MLP neurons of a small language model. Each row is named by its layer, matrix (up: input weights) and neuron, and shows model dimensions 48-143. Each number is 500 + 40 x the weight over its row's rms, rounded and kept within 0 to 999. Numbers have three digits each.
A block is one neuron, or neurons of one layer that tend to fire together. After each block is what it responds to, as a language model described it from the Wikipedia text at the highest values.

L12.up72:479457498550468556456542513514485488428498496509531450545503491487585458478490544542487458478482505493502440530469506493524565472540513513464439539527506479565521452500499494513455574499476381440482457478527499529568505477488514492522445582542462484496548516516423506453474499549507548453
L12.up77:478491534584518512514574519489490490476574534450478528462533456576472525519443512448549498494402541482448471515526471490516517474493505491523518518534533491491567526482431515559422514543477464522460446451516560573575494511562544523493492542552473440454544481477522568428522462488489467523
L12.up196:505478451545480494474482452516456515525532609479476511513429465513506544601461482504528498529530562503485473459513525431400503533569495541505417496510520472537512544504579472494423525453462482506451477493471491524504476506453479520533487539548535572502483488518540474472521576511490570565
L12.up213:491558536517488434414457544494433406440497558461450483617496507536515466540542490531499515493502462507494506467493479490530535518617499469408460440470519513553541445541518476551464472524518520455475554435492460627507543502445487500501489464545481500514542522478510497467520480475473446472
L12.up270:512535525489457486411504519552492522521532568450539532568508490487481512585498495546555460565441530473570419443511539514518527462487513510467503538449508477522540521506414469465516465494471441478448443513516541485478456521461589515479478536561441477501527489499488539519450465450531487532
L12.up321:466496526510517530560495551422508432473557563561406508546455493532484486532546497492545520545480514508448445459560463482506519471598544550468520483510446515514536547500479434564440549457483460502466500548510546553547475491433451492461444562542550549554508446488520498514485515477498506503
L12.up545:454517528455473474469496517510416497514543575530478484566416507485525524544579479471505550483555548487476458463503492527509495462574539498483497536446492526594491495467578590429445498510511433463477504520566538505473557531482523534420454514541491470467477514475482509480524495488522448398
L12.up591:527491494461501481486505480462486491471467533469480530516460507591528554537593433541534508489477484525470526472401465538498615514517484476426395522515445519468497434443572461551491518542539516576498521434407468576517414544510448486504478482442495495504488514482460462487525509514488530442
Description: Opening quote marks

L2.up96:532496507509450469491509545568442526441468489508443534550486462522548458503503498454528502444506489447466581482459550540486525524415532541446409520456496580497484531534476499533513471525508500464465498493555461493536508469529524497508542553490428521498544441520405451490442481591448457502
L2.up113:553537480506476495556502454481508510586452586475481600450526540475393445547532443619502551540536483536522554489562447574489518471462508515505491446458528464522460496501452515493471516544465519492434476560446494534463414513531472478521479508477537522480491509511456480518482469491504474539
L2.up146:550543527532506460576467553466489540496438578522469570531449537510483523477541491531558544459438492497398516531472478510515532525454557522442443470412488551508499487536419415520502474508520528546494510564533517500530570506536532478523514506502406558486555418526447472544477486503519558534
L2.up150:477520510444490438452490510353473561548551506482492532556462495457477572533501557469479492512423489463521420578535483531515464479464541454527536439466533477471542505569527559439471520424454471550491514529515457578531505503536583461538486520518538551459509495549454495555528476461550531470
L2.up151:524529536498511474489443520523476526488473509552395564446469460487503556548494526488589511466510571536401557458470502537488554473574533577473468453475465557477514545485434464554451515483553534438400478485507485469560434527472532519484502551539517516537526447468493494458501423472450446608
L2.up199:460448531504496468518574472471495534512502558542520535445468455444525521460529509468549533476454515516469405517477458523543474504473562477493522511459480527485453487504481519445510455472484546521496533494513517520556553423464523548469542426465459504534534514504455544486463449504573546569
L2.up227:548512460530510530537459505543496584496469536493543519562538525559501452481483511520519526443518468497474513456475543463525430498451612489496469510451522528510529488472500453521515482551499434585529442531581500477643524488555494426445480555507458491499512444527424495576504519477525519464
L2.up403:569493478493460489515506533476499515471470440598462565567588483440547528523497471481507493549401502489525474511514501512522512498476456515548523466527473542459451404484449461459467534569496446564568525428493487550534509457529557534534514521493477560532570529448463507492503565525542464514
Description: Line ends in tables, headings

L12.up39:552544520517555521490434519527433408483520482497509453526520433509536463486515495456558500501461455501524520520547456504493524441581484503449469460505498495546488545465518484484447484531465540449512497398511509539540469509481473473577465490458507517505518525640519458471511487451532513515
L12.up164:565493514490477511545487441477537600453537478504465412513437453487449536480510553489415538549485444499521479514491529459445549543534488481509461467480473466557510569525511498494464434492540502467477492486500523464463512522423587523456506527504563450465491483475377480571524440559595483476
L12.up174:459515553484517540537501527471507536516507481546552448543535489484491534564537485425540478448485510565453504561422523499498606489512506513586500462494491568467487530539483505543443455409445521518482526458458505475474519444526488416559499440537522571520555461463419491501479444570529451524
L12.up273:470479518410448533467511403455564480504467539520485439493486488535500530511516553491512461482543525476506447513524534444551500539540490527434483491518436497463519499442488523433534470544496513468501547482575440542458474574460555510577496540543600506526425539578461474464513505560520549508
L12.up327:523543536526432484499480515434470494452458439453447477419443487546481514453497429458470553533490408503486503439549556552503498496518424489500484490459510484472477567470538519474491484491479574508444560471533543523518539543581564517575539481532547477480456515453520417509495501568516520502
L12.up330:532441547435460573600552513488481451480501512465481484546423484521481543472533552457497489509520460465534502552517503513484502530495459510552467489522504519511479545446536471435476484542418507515478495467460531533527473489507459502527461514513567484537487531477475474497521546535525518474
L12.up528:527403483531475563511512550447520553463444528512480479547492517457526499504532514525481475517493434444511581507431499470529499476544487493471506508480516549576523566497506466463477440490496486537449460435503550483451509481511416511560476578465553414557514507427476429485540480514571470503
L12.up635:496469540483427442582507530462539483433466513550540429476492478453488563467570478440421498506509565554488464459428513527526516524536437530465395489495490502484447519586513455495465468576506437440520465532493529496532507452452567481493487545522567496524527503509460507453530434567528440530
Description: Phrase-final word completions

L12.up8:491549523546578471451543500540538481468533421546521452508452465514468504449511461477607447430565494520495507528522468474424522469412514529442583507491486439555484479485514515475502485529538472457566456473507471486479550523501498536527533463568503449470423580594457519515538484569409440464
L12.up110:399507472496457489547475477532474501533526555602479483527534430536521507537513431496583508449503450552502446558476454479473464489532509508493635532438491479528499536474490496453507435521516492523542488477442525520551470501451508536508452496529436506501500568511515584523521438535467499454
L12.up190:535520497392475525496462437488479472527503531524479422513499503599480439519510504469532488485446544469488517448525444508450531522501454490514461492474518477465459508520492508532504492570439501527448489465569451575486462505494476510537405489471519628523409528534551456574482598488493455451
L12.up409:514523545520551446508395541493488494556597536511535456482478566481555432494506515448489483455541523506509492452498447471520537494610463520506510487463472542565459532441509488547488471464518559501509468455526434614468453566571471581483472502509516478522539533506500484485466489525481430519
L12.up502:524529519559443474478503546468518550502573511526471452450498542521500503554516499519525492471499439497531487448566512478508564521438483514466537490574554487536549534567460547569536422556484472504478462506523506477479511424520516492417506499488460565564460511556533549509502473497453461498
L12.up527:500477523504482544513490487453512497480566510459466483439496525619452453426567499480511495489476544504504545456559488517471520489541503546518497521592487470498497493534438458494479461457525456473499489424620446527499528547482490539494372492533474496531440568539562498501491557532422519431
L12.up608:449484472374461422488482521476546466474510543514511532523459509550550510540463448529613484495545501447535547411452469472474575514397479464536523477536545500487501481507548525570530491516456473471493496477474526527535528433589519509484487524424444534446496518471498498555441506487564441495
L12.up619:480534480469437485470446459517502507538524548482511478481486493549480458521463483463521530453538517460452489551568486470471480556418501452490580545535560457511517415515466440550496483537571466512486476499460454491516493507493546555442447520517472473454468499528562490562479484514477496478
Description: Verb-expecting slot

L2.up59:558483508471502440492564505564487456493466545484514450460520522508557478476537530446563535550496529449528464511491406492518462505453470527467482492438547546429530504559516434544495481442509479546517486536494528505508500592456516500486512495542479501560433492539535465476490513481541492470
L2.up73:500469455504494486503531495493510499500481499547479488457518430461499508519456570514486562405517502541450469476490467481608427498511448543526542468445537465592422544536518517523479560475512454487490539443494566520480554474516493471522502525529497385502557451473509547468546414463531485441
L2.up267:464500603525419448513492478469489447510454472591583467547499488459441486455554550502459495517492453520413477509466481544480549523557568463591489548478543487533546514508446481507486444502494457473499504488512548544588485458568530470447530528450445450519530524492435469537507498446554479501
L2.up285:462550516540492599520463505511549442490483493530507425504542532448544461479537484455514484525534550536550516521515520532505554458504499484533596422495437546480498500504456483508530514423504513425517570477455572531446501500498461411412518502442506526464552482496533469503507436530544444464
L2.up291:449495513510502554502472480545506461482463506482493463510427497494523503493454562484493574563463504502487472506537507470546505538524502506535505437529522460525468492555471534452530534545518389437448441513564514513493438458509543448505497562434564381564485507487470480497541467517530606438
L2.up438:469455477428475443523472515464551485437504524500486535529393527487465549458508551544448503515501522545528478481581495510533504440534499547578437507497520397462459510496471441523492508579466491585544559548542497520566518502500540482529517559496559476538533492530491487465559529551531510511
L2.up459:505479484489455503505530474493482504510448468482506480475448490491514437430560525524517483495524544461489558493518549497559488568514574481570513487448564509526469565508449520424481511489527470540523487563459507596530495433490534477531568560432552443498532511551517506490538505449579518480
L2.up537:548477527508501478513443513561529506447496538518469500547496470533597435431540413488563480469473474547513494436536471461576466517508527541483511472529504544531539534575482452451450450562457529450534498523500491515480514562561489464540517545493531471577440500575522420422484543510523443447
Description: Competition and place head-nouns

L9.up325:469407508502543619537507498484472474469499543501480476471475487488544497489490484487486436466525454552508584468501479519508588469463504560502485473518526530512470554414552500479422449514473500491414400443430537596495516541535549440447496448527582419563514475499479564490559464447531514505
Description: Month names in dates

L12.up102:430460562475481554464489524523498590515478523512424538537533489508474490502514546461493491537539544559512500413532457470524562468445607565529485529505525452558476506493466468455456484545533474572467457471516515463534500543408503493414505468480463488479428488502504480523481519456534535477
L12.up107:484457412506461549496539495469503512497540585534485516506509477479420537496449424490438519444593475561469556501551516522491519493562493490516449504560517537475534455504473447424464513500536542497457518533561473478437479508477544464545500501524563566531402549489514552490442437458497526459
L12.up148:581489543490464503519441465565538480495527524467453581467452443462533576459468428488494450462521498549479556455464533489480575458503505484448496436492479479539465448525517501536486540512460496482509557529524438550490497542447473408449442457550489536490441437550509460520524540427506578438
L12.up370:462490539579506509554509471549418543471490456460530503533533486565541555539453502478515496478530517453536498543473518430524521514481473481441518433476473540418488478525455477550531507536519576495516475519560508453430489463506473495494492556488553599595542529501464569460412504480513428514
L12.up405:513499492548506489527474493566485491449595518553547467540473516481475543512501461453526502401454510507451545450513472474478528591549468631523451543450539455517512482513493487414459545500474579570452517513524534450474521452532488473525520464576487522509450544503514492446505450502495507495
L12.up438:512494521526467488467468461574501500432504445526536486597460509474392516447520541453503483480559525548510485498511499467518575515479466483536501504534521517446460438509528516542429510503440514449439486528557508487513431552563525520463399493468544509485458449542530583451497449496472533475
L12.up474:517505525523510536539475547488466535439540564586499470535552530523455484539420578522539526481469498463481495583475454484463541534477528492443470479529508479569479522554473477454501546460460517469486516517503507421476410528525585506438507450565526494509439488553541534546487459535521528456
L12.up612:473493426513468547517401532491541567480516506523417492541487504537469454506482600506533533484465539461493530509499516408522543497470476547469555506505555545421502463565440464488503428469490502500426525488575455454465475478529487477533534532513511530540510454562503547572490457535528487491
Description: Word-initial fragments of split words

L12.up12:506473460576590537508452476517543482489532488450487461514524443478487526491583527532503525486484527474537521565542446493570437519521552515594528519498461493556451513412525441461479501502416535574468543504487505525495502508444485508512510505463509543510432448553576487455517552429434479484
L12.up60:590489501517543461487468521471488489474558470441486486615470479433507471573549560427468532509464473494535505442509452548475471519480408481568526471532487488534510550423495448492440502526549508507457559549526546558457481557543466530496437501511495502496543413531453494433519518515525518501
L12.up201:497520444462535523500473499471509499530510534485568482462480504437492485568477469537489551483492542549549551547519564524515438513497466513506487545485442454532490565455482476586508500501438503570467512438493592527449519500456455507438478560530521479509515462496509563547511527520460483496
L12.up303:551479438507555458494475523549550505449567497460463492437536523445513500553507469511439586540504558472477545457522496549502464514578539555565519486426458480555505484476423501524552546515468519455532460439564515514505498526510430434426535494508539444500440483440492558453482519489499471452
L12.up306:526480432492603501498472483517516477526506527466546548411476464473463533560486415475489532448456536532563475479485530522470512506501508489566532541522429480575387527440526394521464561467493430482490568530462535529448506492521502449430564531499491399564487497453530520543515534485502522471
L12.up369:515490484467531447457458522511472465538550545580507471539447564552458465595466408534500500543505526530509467522525490456504457494483425466508556522513416524507541494519527511528488542407496500582515529458548546485468503491556474497555480526459519527514446469470504520566504524506489453499
L12.up552:571536509494539523520514506501560473420515495470438450539519474453564603459588530494509519549554451461561464522493546418478433468529555527500520472502394447497492499474462481458492550504492591542498494521518516449477501531463495466488505539475469554509531432458527453507456456496564497506
L12.up596:554503529474518488467446532450532498497500604477456502498458542471523529491558507565474510468551488441450490535528499503462491475488517591473490544447437449527468495500452492478481528540450538451508502532495479474488512508569533463492547511507490506499504477526524496553615465509493527493
Description: Repeated-name start tokens

L2.up48:532440454488524492471568514427458522456542552454515521483560542527472506523530494462528500486485480522511493476507506532471490560438503470602491489552516576529534462500526463485467483490467508515558484432491509489517425459500573528495444589605522563564550463458479516513460470438499412467
L2.up115:506499480495485588488513479455553480527586540451496581484519539500475464507531486465470502500399559501474464443519461448512528495559555459517519527570504483512525495510449562447461527513516483549442456505465458506598516442497565603522490528493461550481540489511476532446524484459548455465
L2.up246:523468445519486521431555525435546452507538561530494510431469528532495475395533468522439440461455547462530541496525512442495546478571527421480522551518528465508497490525484551462509480485507445510480548581522423511535563513517448579520486466500524522514647484470509434474468474507490500553
L2.up273:504532506463478508458533468529444495483483498504553538489545582469568471583514453514523483519418457545526502549483523499489499528538540439531503483590522506483450572457476542440499485446470481482535517479573425485568539506508537447473466513495516509483537558531475452503483465464518518529
L2.up357:487521486565519477497509494521599445449484516522564527472463470563469482519498517501432488532478539464465476528469466509506569569557464494505544534396544460523527480532438423548473480508483521480487565465469554475513475523461544394567515532486534469503479481565490431572497487421485452466
L2.up437:488483516494454468515418494511495516467510498561448532556472558536462525540497491490489554482506468533435478466509529513540591501490513550467504494509583545513502543506515529479454460451543568490496491536452455543548486478520554457501464555463453517525547448445473493411523536588506482492
L2.up541:461489529547511456447537596515444492476524466504443497555503567481557472535498471551561505487417458538505491517511520453521544509486488495484489442526501529498551573530489458482488480482435554501482534454517518559450454462503511512456444463561494535464544519471492507478463434588551502523
L2.up614:475488559538547512494468502466409552498524500467510571502516525498498579529551458562540447496446548527549578473533428450440586484499486499468499492540559526549567485512511506453478439500383531454524566480483476596584468480457512489481523492424524446499562508450417519436504459464473481513
Description: Opening brackets and separators

L9.up220:502546438519501451530483508515474503506503508574495496486432547441511567508477573534436430488514507491451444528568464483516564543545479568515498493494529436479520538413492556471484566474466528516452523558433494520515501528522475567511432465464582501501472526449433484443506470485431544467
Description: Date-anticipating tokens

L9.up208:503472461466453495495569522452550456438505500463513485552565543561555508546462530509461529485457514527454536471593503479540539440564427530505486423487485470508455522514439569528483447532529525521447540519545417519471560449524481514511497500528469439480457520559531451465470444541499478499
Description: Word fragments and row ends

L9.up271:511523548504566478512440444463536583504511485502487475497548504568531493489567534442547492483529468482505604523498496462506604508478561526556433529521544489581435522482499515525485496504473531489452385415498463498488478500483495537458441437543498485537464511506488498464477449524475481468
Description: Verb-phrase introducers

L9.up35:495522525505443489480566452557465423487516557470556480512470518556438485509502514460519560536502506517530474433495463540503488531427471479524506453539501512498466470449510501536558542545540454492471497551499501494551413504487555433504422495430534556438442519523540472513501466500468569420
Description: Verb start after subject

L2.up168:541545447505470506510520486402493481469584528462558521524525424502531438530536471593431520518463533514556545462563476520575498512465419547499499430465480429502483438544544450477478543454542519493502559518487579490528472500494552512507509495503469480454552479505549548461539504523489527580
L2.up179:535560479491546441530500496491545494503517483409544528484507482500510482492549535465479483501494629555426541472528535493510564466485474505620469475466473412524439536504483436458481600482481514517536477515477458473505470465549460502553454501462454512512582528501472463464428499448414520505
L2.up181:494484471534481464555472567521518550505503507518526520485421549498543490533508565542466468515447492517511505458568413468492548480475543581447472471409531432523581509485514501527459509444513532540496581469568453513485501527563510460501496489498479505495460475476469488488564531466519537546
L2.up222:481540476507484488458492498516386453517516521485597565580493425543485468566480484497490567516466491525528539530566454523502511501484479537448468459458440520555507470507490525506548569510481527444468533432523536476519537499505595497435466448513453431467553527526523430491458478477515491535
L2.up347:500514454518447482513491537461471487443566493492545508436548426557529499558459408518502495545514522573597494474492464493573439565524461478494548435471516524559472488504532499480467464545510508515509550497578519539521555528492445552484481480499449493436491522479527487550539483439445512520
L2.up466:533570471494528510522535538485502452512440452495585537577505517555471520471500547481540444475548531491488502463584470520550558545446470485548499507399480480491558546455502521494451495565529559472530523386538512461433426450533517505447491543451527397494561492497489565416537492426471500503
L2.up477:526561484546533499496488495447475542533557502479500527472440496498542491492593476452519533469519555445523518507545537466528562469474515503531511443543503544515552462472489509445512454494521524521495500483544527443463539503477493556556484561466479456447473532499499531520508463578514539489
L2.up487:532502513524515483480488534548464510485531471510527516496422492511534463446492485471554541529462493563503487570518468449513526483454497477459464481511506404530530432520485553497482557486512462558499545471529527558535540523537489433611454490514451442437518504517441548458530558461430523498
Description: Sentence-opening capitalized word

L2.up10:510511450494559484480500439474470497445451506536496412479527605461445542525521462473567473483454535562507486529515469493487507518549521486485464521540474504529522572510479483435443523479453478503486460461461476499525472432485542594463569538499474565534513517609522566463480433410433535548
L2.up81:435531464505490476554547473526491445547509513424477501481494530544555509566505459489522471577488481531506506454480547480467498500466518484401510486487507479520533553371522519497507507493464563520415516475468511515470464470538499592476438482461493529547570529494506524500484536532511572461
L2.up202:482531456505512484488475520534449482525535576492500438459498557571493515473473552529526543473495574464472526459492541510530564476533525498433473453490531528467519539440491538492493514535504539503530424484493512463496510517541533511421491469544441421505470571541452462464532506479537514505
L2.up286:476625521499502530463554503571442455500470465417535490471499494503536514562486453474477508511489450471525462520519453593536544471506524458524447532462429576542580440446513457520518514483514582554478513451506519503463489487527510446437536433510517544547499510451532485427527514528597536469
L2.up410:498485527534530542463510541466514455458438537511505497451452500521503453481446466516522568450428536601476460498454500556533496478528575466470439400543503510527447448463480480543568612472598513502484521510549491428532505539459496558511489412465547472468521538518496479519480470476530545542
L2.up494:560563463582497449560530455462558477531492477475502491478506491524539493551480496536527496456517455485482569511548471455510507509543506553547436466538571414472485496526478588437492507476483512546538517472568477508487443484530523471513469488471437554545553552469535520542481455475479567468
L2.up533:531469435483577490508472462482527520527555567523481496537523570518436503454505479500487551450438512522436488451534525484607502486540516538581461597518547528511442450479484444515518513535496488527443562466505535505491572469489481545435505462533427521568486520491536512568519526485532465451
L2.up535:503540427459503505442537528500489420529531532498531482475544505493509520490515461421610537534497528540562506422500528490467488475531460540470463481590522424537471513482519529445455511529550508502455447506565483492543438422546472522458430469539504472458553509482521565481517413402508496453
Description: Word-initial prefix pieces

L9.up565:464534487515480515502503482479537435436488586481544553560568502562504584504499561405598555454429515481558463469511499542554486514482550479438448540515482445471505557487528431547534492446478543475509483525557532521509493510470396536562528434511526475500441518495503459478559467500501540489
Description: Article "an" and fragments

L12.up88:543509490494489467511456441569491473479458568523486514481501507480566545556428490507538468470570557468501500485562450469477506490458525535399528480501488471546614500554484518476522472482525492476507377474546536498467386520462493523468434479514482467531497568570485556450524511467494491444
L12.up171:497473517486456487522549491514499554465421565536517482496492513531558515538476471421511472475534509552538406503501504515494453476473589493468542434568561522523535515463468501522482517483471517482465466518589578513452458513525509533476592496526514494443493502509468480497492398511501589508
L12.up238:519531556475499488519397564541454426539478607500501549547513472457480515524477432490476448469496452542507473510464510444512506476478448477496502475541532475513470517430561494526507534509490565510494434478470544467464475486448439503483510544514494455483561510518483536519437521526505529479
L12.up447:544532544511490521502485470526440488538491527431510459514533467502470479540510522530445431509502499538503516558475521440461562525448519457499444422454412556525430483475555493529521579530547449501569476484492477458570498459488457532530525482456461473490492498493460535523508468490390519479
L12.up448:507544568467467487525498497461503502497577565529454465519546497496516569517425523526440554531499454554468461489465486500482463531441513544487459498474488471514465510504520446484524519487521497585501429565476469534525437507461508484427461487544457512475604504502523444499529466499581539443
L12.up538:511506525497468482485530564602449517449507538511481541476462483490523549463512518552509454549506423576452489469587486463519491516447560534473540476520499455531510455436455533528492540620509518522420472501427518493441460542454580482465488556560424455531583519506517407502500510463460521556
L12.up540:500576557475496500501473537488594537465558507468501477532455510531526480514441526479531490535530512586482509480517505432458457465473470451462502427450505513442562431456563428455476519488493493520592474525484441554503507379490528440511447576436504554513476422553523540521538515466475529510
L12.up622:499503499432476498513492433516485494526524485572451533488515465490532574540454463530477513545533497550465523472511538486457478446479566548521421435516453507527486436435452428528419474513521460480548551547466492479506517554457548495577497523497435527445512542525491543512462429501420538454
Description: Light verbs opening set phrases